From a checkpoint of a small transformer trained on Wikipedia: vocabulary 8192.
MLP neurons of a small language model. Each row is named by its layer, matrix (down: output weights) and neuron, and shows model dimensions 112-175. Each number is 128 + 24 x the weight over its row's rms, rounded and kept within 0 to 255.
After each neuron's rows, "fires before" lists the tokens most often just after its 100 highest values on Wikipedia text that the model never trained on.

L2.down1586 [110 165  96 127 133 103 130 128 133 140 113 125  84 134 141 132  88 107 111 146 165 141 144 117  86 138 134 132 130  96 108 131 136 141 104  72  97 131 160 102 142 148 142 176 132  97 107 107 117 106 133  62 134 119 127 122  81 105 144 118  82 153  87 139]
fires before: " ", "\n", ";", "|", "5", " |"

L2.down718 [156 111 125 125 118 114 137 149 185 122 114 134 130 115 118 152 142 120 159 156 110 116 112 110  55 137 161 145 144 101 108 129 151 132 143 126 113 187 129 115 145 151 158 118  98 159 114 144 145 184  90 109  99 156 126 108 138 162 131  95 175 147 130 159]
fires before: "\n", " |"

L2.down37 [ 96 142 107 129 168 147 161 116 117 127 147 119 118  99 137 127 132 109 117 117 121 144 149 133 136 128 102 137 138  88 105 104 102 117 119 112  77 131 151  91 161 118 128 119 120 104 131 124 180 105  95 142 130 147 113 147 123 157 152 176 107  71 142 160]
fires before: "-", "\n", "|"

L2.down2388 [ 76 160 115 167 173 131 185 147 125 146 199 117  83 101 106 121  91 127  96 128  95  95 160 116  90 126 105 152  94 149 117 134 125 160 122 118 149  99 143 150 127 155 127 158 118  93 107 128 106 157 137 100 156 135 107 189 129 166 142 121 151 131 112 105]
fires before: " ", " |", "1"

L2.down196 [127 151 130 100 134 113 159 170 118 154 112 193 180 124 152 132 131 120 132 146 131 139 148 153 160 125 150  89 145 102 107 123 103 118  98 129 136 110 142  94 124 138 122  84 115 126 165 162  91 143 102 150 134 100 119  93 112 114  88 121 108 138 110 120]
fires before: "\n", " |", "2", "1", " ", "–"

L2.down1014 [123 124  78 155 150 123 119 156 177 114 138 116 120 142 107 147 133 109 164 151 134 159  98 125 127 141 117 126 106 122  80 134 134 184  98 110 118 123 126 140 110 150 113 126 121 112 132 117 150 136 154 124 120 133  89 154 112 147 144 135 131 108 113 140]
fires before: "\n"

L2.down2120 [104 116 140 155  90 112 151 128  95 119 121 131 127 120 126 165 126 121 137 123 124 152 108 182 133 112 113 117 104 140 117 133  68 112 109 158 129 129 130 176 122 155 140 129 125 105 156 130 103 137  72  86 126  94 119 115 150 112 132 149 122 123 133 131]
fires before: "9", "1", "8", "2", "4", "0"

L2.down2086 [136 161 137 153 151  89  87 107 180  94 148 151 120 150 125 130 146 103 137 120 143 152 126 105 158 122 132 139  69 151 128 138  96 101 102 108 113  91 153 101 150  64 123 152 180 182  72 144 134 152 123 105 154 121  95 148 105 105 135 129 165  88 122 101]
fires before: " ", "\n"

L2.down1386 [141  82 106 127 115 120 135 145  94 132 120 153 122 138 107 137  77 106 160 110 146 165  65 132  67 163 116 105 115 146  81  97 163 192 123 170  95  93 170 144 129 170 149 122 159 133 148 113 121 171 155 103 136 127 105 131 115  88 118 136 103 128  57 129]
fires before: "|", "-", "\n", " "

L2.down1775 [112 132 116 103 122 132 117 117 136 163 105 111 129 165 184 116 101 106 161 145 139 122 124 112 136  85 125  85 173 121  73 119 102 169 103 190 132  96 148 116 112 122 157 108 137 130 168 137 159 124 186 160 148 160  66 147  93 145 115 110 118 134 118 126]
fires before: "\n", "|", "-", " ", ";", "."

L2.down1456 [104 150 124 111 117 168 154 100 112 146 137 127 158  97 143 136 124 143 139 143 121 149  96 132 153 139 101 149 131 128 168 129 149 137  55 125 108  99 159 125 117 124 106 130 149 111 123 157 130 138 125 141 140 106  88 119 115 162  99  84 158 124 136 116]
fires before: "|", " |", "\n", "–", "|---|"

L2.down1691 [123  92 141 116 103 170 115 101  83 159 161 117 135 130 122 108 125 148 116 140 135  93 180 150 144 137 154 110 111 117  98 161 120 123 128 149 161 139  99 136  97 151  88 170 139 139 118 185 129 155 127  96 142 155 134 131 117 154  83 163 153 149 101 114]
fires before: "==", "===", "=", "-", "|"

L2.down732 [171 150  88 143 103 143 133 161 143 159 155 131 107  90 104 130 111 120 103 113 131 125 132 123 100 154 114 116 144 114 134 154 165 133  84 111 129 120 137 126 138 149  90 172 147 128 100 139 116  94 151 133 108 130 141  91 141 156 123 109 138 145 110 159]
fires before: " ", " League", " of", "s"

L2.down280 [134  98 134 133 161 126 110 107 177 151 110 124 135  60 105  88 163 129 121 122 127 153 112  87  99 133 179  79 117 161 135 100 108 134 110 197 116 119 112 147 112 123 113 148  81 123 138 123 163 123 191 143  94 165 102 161 123 143 120 126 126 158 120 128]
fires before: "\n"

L2.down1531 [213 142 117 109 127 148 140 189 146 139 133 136 149 155 109 134 137 130  86 116 104  86 111 140 138  96 124 104 102  87 101  82 124 133 112 103 177 143 139 116 129 105 122 110 121 152  81 152 100 171  65 147 175 147 121 134 142 135  84 117 145 110 107 118]
fires before: " |", "8"

L2.down1645 [170 118 109 100 146 103 174 147 146 133  93 163  89 144 128 136 129 107 126 133 134  97 127 140 132 136  62 130 129 121 101 146 140 148 121 152 116  93 132  96 131 148 129 125 157 120 161  89 146 118 134 126 114 132 110 128 142 123 152 172 139  76 125 139]
fires before: "|", "\n", "1", "-"

L2.down2476 [101 160 137 112 109 103 177 118 116 127 160 126 168 156 151 133 103 131 153 125 134 110 135 110 153 118 141 164 166 155 154 107 147 121 136 141 126 124 154 119 116 142 139 122 143 124 166  91 146 137  53 130  93 118 152 136 142 143 141 121 145 130 152 105]
fires before: "\n", "|", "-"